config.toml
num_attention_heads = 9
intermediate_size = 2304
positions = "rope"
rope_fraction = 1.0
attn_scale = 0.125
tie_word_embeddings = false
parallel_block = false
init_std_up = 0.0214
beta1 = 0.95
max_grad_norm = 1.0
schedule = "wsd"
decay_fraction = 1.0
batch_tokens = [65536, 131072, 262144]
max_seq_len = 512
MLP neurons of a small language model. Each row is named by its layer, matrix (gate and up: input weights) and neuron, and shows model dimensions 240-431. Each number is 500 + 25 x the weight over its row's rms, rounded and kept within 0 to 999. Numbers have three digits each. A neuron's up and down rows have the sign that makes its largest values positive.
Before each neuron's rows, "fires in" lists the words (lower case) most often at its 100 highest values on Wikipedia text that the model never trained on.

fires in: "to", "according", "led"
L8.gate2057:515510479513524546501502479512503533485510507467498504518504482482528478469428487506474489498504505470517494505476473528446478495501542483497491520528519519474521499517519498451493498482470506486492440529495501540524544503520455492536478499509455481521504498509485497537514490484480472501482535494491506518465468488529468491515502489490494521492495480518463490526538485472543529523501538533484500514479522516492505474496483479507480490490513511482450489491513506516485505525488487508498465523476488474512491525475460507466509486495492537481544486486506514458505493514490529483
L8.up2057:526476482474478523502555503515506510497507515501493479486533542459560515493530483485519480427486462514488522465490476466500511557491511467509457524460506472476487521505510498462521485511485519491489505461499552479481520497483460491469463474500506517504495537480536514510472530530507518491515513512530521551524478478477540495520517500500478497474537489491534480525436507497477466491494495472509497492475468500509516494494467495541541517541491508493476466530498555491507475532540522478527466546491472506529434488461489506478513523472485558504512510497532511536474501493503488494

fires in: "as"
L2.gate29:467521499504497521523546538457474499495509491543479543490488535475506499509552548503485496488550499529509456506505484506486504487509549539530514546494485459486480487491524493486482550552558511509508522476497504465491523538477506453488499481532522502543495464509489519503545523473437495489498517531472486532501480500532501503511505482446509530514539525491510521505476497502515488506520514489523495508524516536505520508515467456521511490547509481467520467489496516490492508486517478505498475486513531511514518521477488533503484505531494496523465468504469472514472499496514497559
L2.up29:503512499487475530488479471514528511501504511473420531491531484513522483518504484535498507491530506517521495478469509501503520473506495464510501439460522444509485482547504466504491536476450499457551528500492519510495445540515488493524509493508516513526498522479488518525485455517498472516465470485530502457482527449515527484495532472454518490484465457512488490530506528526464526518548482487515531523510548532498493495482490496535509472456478512508484492504484468505500539507539497512467462475485546528527475454546443519484506501512475511491462475540534504503512531467503549515

fires in: "of", "all", "show", "enough"
L2.gate1995:528487473503451494508485518521506476529525495556502457472559522512545486464474488443513486527496486446530505467502518498475504514490494493550501550519512539523505511534510472469504490491570499511491502590480513455492492514462502472494498504473503526481523503506478516514504485489494506476537509521498508524451487507529488549494526509499494495494504521481475505471465518487477443516520505476523472484493509517482479507536553495541532538492485475509514554478506491468513506500541520484523487486495531520520505462534509528497497502491478507535547496501522475499504514504492485528
L2.up1995:458477485542463489507473466479528515500511480522472514467475501494521508497491470445494507467436489467496497525513469489535498467460508528535489508526504477535494471499501487499481536481526484526515488514527475517541488521501475517502478474506483530520501494489526483480501515487546522493512483496491489518494484510482462539514481470499510497473507492491481523474549487504498511475532499528475546457451566530479499508511524480559503500520491512509469518518502524515506532470549476478493518517529499527477485451533489527504496514463481505495529501524489498507513437508495552518

fires in: "international", "african", "theux", "africa", "women", "kenya"
L2.gate1223:504458515461522537469491508503517489488444483486465498493497487507459501536502521521535493491522515507471470488479500520483530489497499502526495517501445495515500507493479520488474472510477489466511508502466524489481514477506464499526502476478530503485534516532493505523467490487494487545532491523511502471480528556497466474540484497519522469477511487522526514502492433470567508457492463515519496525484457501493457455472476518525487508515519501535508475501508503529545508470504531530517488490498502474544539481472440478569487521493484504535476499523515498514502567481467489487
L2.up1223:544494524483454466507510523470492504457516547498505443536502490477491497491529500538507524504494501507492499501498510493490521472497506490540445495497490506535540460536439503462486505465464491539511504477427475481463490503509532510522513521490532488482578495509532525475530492460488495466508516481513484490466491490513531516465490525479470504501469463485515507544489503509490504438494542493517471473539512458494523498472497465534459496515512523504494505536510500519541525461466484473486465464539460507543536487555502504508481503484521491492507471534494484490524516517484525509

fires in: "as", "of"
L2.gate1624:455475487487511509494538512490554478494470494569491528511521491476478500467507507484517534514522533450518480502483514497548527507519517536500553438481505468471486510475520497450460498504513523503510502466499520495511487536514534450500513521495544490535496491454501494513519522505475499476499505491503521554460495502516500516499463533505475510499484462482507484473514452505499474527525523497515495523501472485532487470488516495515550523499508498472493474487525494515481510524544498521506485466456509452536490465503491489514504523496489509500527473517487507516531499524495531482
L2.up1624:480484476496500495510470529504476534489475496507497524502516500491544524453471510526502514464482476536467457491509494526477505483500517473487523453510481460521530487560467483502514499479516491510551527488482522505524515511467510479520474418519476491520489555505480530524518511491560482478500520499517532515501522522509484501505474519529491502490516453517418475518492459512517482506503492499531562515493460523507539487468486525513518510472508461459501465488458456486490527515524533488514462492491480512525476526511458519506525513496495476556511480496495498514526489492494514522

fires in: "united"
L2.gate397:523480510516479454511472508519501510484490537509542499522504489499493479473491547522470459506535517498489525524488498527493476480517474514496475523501510514558564479468476500497493464484498509506494509479452535534467485499453456525511512493475496496491492466489490476539507501449529503521470574465544517515455499524499478509493474502543509474501503531472467510496489500526536501456465460498472502511512497498490507524479527479478527459499465523473485526493490502489477509485490527482556518479533505504531443485498504525500533496481446503494517504483513453474546532498519521539
L2.up397:561437516525479505528468512482542498462490505494496509496544488491482487444457517513551487506499514493481510448449433506510497501517484507509454498504509510517538517514523513464456477499469512507516500515474531490475493518479470486534524503512471510475490488512523522560503498487477458516526534454518522509453511477508531499449438513516485513506471508489491577523510534489545461484471521490513448530524517511493517495476479505490490511503476454489517510530503478493490452510463496467493507473537527528516459514465470470518477466485488498498510519503531465541532525534493534526

fires in: "that", "who", "from", "he", "it", "with"
L2.gate658:533518540493510518443519528485506497550475510458493507519531509453540528475523505528499493531558510490500495499500490495498479473488526511495493520514525512471517490520492508521481502485509552482473539518527474470485469478485504446513524505466464473486516482515546499480502504539512497459523523523473505520450496447528512486503514494487524480503548484543527520455478493523542509481518517474465508434500553499494497557514464519500518554477516506507521507522491494494500524526538463529521477466500528559510468482528501519516484485520468480490546498544484485436492473494514495543
L2.up658:485509494487455564495527494498515522515482465458472497530517499486512511457491474487512489507538543455474482524448473497487530530517519559498494506510533499488491475490495506475498508540521546492564509508496465534503494512516467489506471516502463513474523478510577493504505505539488535485512505549519499509478469522502496506459525520496541460495472487505498471465517496512519492474501529495499476502484478505530504540539448482476511538484541510528539527537518469491476482545472523529505469474504541528509516451484527481533530502506527502484531519529521499493511525457504465539

fires in: "of", "5", "0"
L2.gate860:466499481489481533507462520501531460502452488529478534485481488509521538502474483499488524481513524447476480542550516493565487473506515505532521506495512488466542531502559485551479481475484465519490488469509525521499495520513524503498485509473498528487496508531527540522471495488519461457532499535541525488480470478480494530524479486486529467490453479492510522489512513506510506498572445492495493503486522506510516492506533508501517480491473519481544504535513515511472545493494464474547471496498452531488529526541503489483545481497482521567514510500518515498576452506497479483
L2.up860:488482482523514530483484498514494525564521480533507477514521491499520491535491487541473517495472545481445525508493529514488511509496499527537522483467498473512499506457513494496502532465526506505494503489546510525503548470515474516483547540547458505476446476472549492485488478476511519479522494520462513483504519492473433516541497490502528458519504516468499543471485491485516486466516496462505511490511534508496492543487519542469506490485464530489504497508516500526471503496492491462476493536445530470528527499483506506495496479516514479537519541505538522497493521479510467538

fires in: "of", "at", "to", "near", "from", "between"
L2.gate1149:509495483496497496464484504510498521492533474458517495504437512458524487489485511544468485528521490496541482506514503491509505498467476481490516510501460495522487475506509482461534524522495529550480490497504481486496530539518455503504523508519500454494474506514477492491518513494480504517544493486524570490469504507496455502501475485510487501478481522528474472531477464493536488486498499530497489495555543507545515481502523508507500508496524529490493488504485463514535522510471515536494496493503498504492461499454507482469518493489534535458504515511509525499476477499532497452
L2.up1149:492510508494519484492540499513545497503496477508488463512468486467494510485498500504474464527475440518457536482484533522486503509505482491501488500494460501487507477532510525486501519518534478526500464466505486491489496514528437412493503504539512504477529501499522515481483471512502488483444504474531456490503528493504494511491463527547486478489500549513483465493497489449507472474482486527515523494511528514546486492509566574504490458530504528527498504482494476523514527494510486493469493477510492508485484482513466528516491467478541468498547551481495498488499481442538489477

fires in: "by", "which", "to", "encapsulins", "in", "from"
L2.gate1072:531550484491536487438535494520513526493510503486456499534515492512423476482508547519494558502531510482461506467495510520493466549524549493514514523571537478504492504485486518485535515506480507491488477491487518523514522503494484498496494492506487478489478562490503475532525500500546525495526531500481511476449496508497469514529519522495473506511513518544474491491471533495479502483540457557475488519500473490495510526485506490536518519493523541511472486485531472544558502513501517525535488516487521481439464503534525520490495532477483490516478507475486511481548500508539474496
L2.up1072:502471552482513519479514490507509480535515520501483486547463512510507479459462502494472548511513473527559528501453483543507441499526488513505515516472522519531469516523481517494531478510525472501460448484491459471512475463492467538497496490472491508505531551505500485498487524521524504526523522499527450539447499494485501494497514529494507491490457548526516528471479496451506558460478536505481493453461531534458452470504490530531536514503513508477530553480501477525473501492505496492513519470544510514497480509515509511483483502474498473502519492525517514485522497470523478494

fires in: "united"
L2.gate942:505491519523525488478524515512544452500547451519484521476512429460500439501486501522488513514493555518452476463496492493518490473463524493490520520505511521457521503481495514480516529492453529514508511490469503525490484466469497488461510503494494514507494521525486526523539505474481530513531476496554465520505501546500489487468450516468485507514536506484499533530441470485479481493447518492507508515509521500467495488497474504417480513518479500491531574519478487517509532525464478469507484529541548471493481527501514505549498530474510498479483445467517489492479489487504517495
L2.up942:525487525531535469487504491504505455477527446556518493516536464435507446494474482517477526547498559496545484472504457493501459509481528467521509550493479540501493481522484469527482519511483520508477512505515527517514537468484493487472489463490480474537535507548480509544517510496450544505532465489502500495477464516501512530466489504470478509522486471474462494445496525530507483498482532473494474508465522527460518494482479536507487505511516488506495501507433503482492496513481535488458512513502519499501461515478593511539505511492526504509455444469476486512472493497499519496

fires in: "of", "from"
L2.gate1679:545478475530515530494486526525555551533509528549490518501514534471506532477517500512536512454548514456458488489525480540484475477480509478494504486503476500510518494529528504488454527520482521497505500565513509505525499482467545475491485515516458526490478549503491514482443495521530480521515450525503488496467491484443463511509516455499482508512451508534492510493498512494506522489498516555478499473439535499478505538488504507488522508474462503535486490510519479517517495547495504479508487501531534517483457469538507519509530511480469497513503500552491488478522480493477465488
L2.up1679:495490528504498537505504475516512473517478492503473463541520521484485501508486503467451479522490510523485434553481519500465497499483520507544506550479493477466528531496479480543502516530508516480518496514546481489462466519531486486507529472473474474488501528477519520452519468506481518477506500504525510531468460537498474503541498513442508495481520508548508532446495498516537494508521451481485472524496519519531510498475528541560486481531509497532492516533503473529463526511476510477483457481470512551458499479473486531530488511506528476496527480532513504482502505463468509504

fires in: "one", "as", "part", "help"
L8.gate715:445503483521490567499473486502481516492506489552478482499505499479506488494496499528517515479488543451474501492514510513508552499489511461485507523513549453513484507490507481517477487494483479490489436488521523498527501515477472485468502517517459500441536502545515510489472528484498525517517514516465522437490507500486503500498504498484471503486489483482494475548476464540537518471478483488505535489480495510518493487456442523549528509500490525452506507508525530477542495510455512499494491498505480483511509512509519445516534553488501513480499443480515535488503496467487458489
L8.up715:490470516471475496444566524541488536484539483490496546477476525494522491488569533491487544463470530495495495513511501513503465467504485500502508400499499531527503534499488533496470512463473539534476493501513478476473528527510477492461467512488488516503539514529485504522497533506543486495498521483484537500472532478502521460461462506490543515480496475525485489536492504524493496493477509494523512501493504519547549523461475500451488518481510482502478511514484493481514488455495493519484469512496516479514527494515502493454502527453495475469526511484541536505547520460506477502

fires in: "to", "where"
L2.gate835:502464524488477568490496549504537492445451473505477461459502515482499504457481494501570467527514529500526560537527501500498507463516522487497530488496499493505557532483457524500526517514525521469490466482507499494473491503481474497486518493465495492506501515525462514496447489505508540489540543472506527500467520513503491514504498460505518533515512525527533464500507502476505498515518471520525485478480488556503458489488526488502532472490521467500519498519504498532511542511478543478514550491489490504496494574547530533455512502486488492480462544575481490530506500487466516529
L2.up835:532484488436508496496464542517507500496496464509491474463519502423518468526513462504532476480462528515482522480483477516520503524468550492509452465508577480508565516499525532489510521494539485513494501509486537528460470481478490494498500454505526501497498467463458504510504492494501541513518514531516501533484480527472456499515521518492544489503493528513519466506532487485503481532491535458497504491509475490521524496529499477490487500493495522467491561548520535520489489488538497450517489518439508481544496527512509514519508496531507534550504517452500471481524444506461505469

fires in: "united", "international", "christian", "independent", "american"
L2.gate1129:500524513542498476493471496486529526482439468492502549486512507520459497490519517494514482511499497510520464486487492520491490506524530465572508465493501505507506484501522554503496488515480503466468556520498469484512497487460488530495509464473473539476505478500497478496498551477504504500441458501502494494496458513463541493486479481498476491518533475466499501522499492494511496494527512523453452532503479505543498517539525461475481464467486507502532496478520494487494502527484482473482449502499522483481503457478459471503495490439484518549462496495531537519514515489469490545
L2.up1129:555517462490482449521514508492488510512519492520500506506506448534471463493475509513532501515521525502489491484493510502485477524495512504494462525540510506524525494545527494512524492530482536500523525521505524536485540454487548519509448525475529473526510515523526478566555446480469498522496487512500502549479542505552494494525498512521521492513505520482494495508507497504517481490475520512521538520446490506480470443526527510516500438525542511543501522557498535493502513468500508516488495507527440522521473534510478510501486521476486513518523531471508509491478526488520537490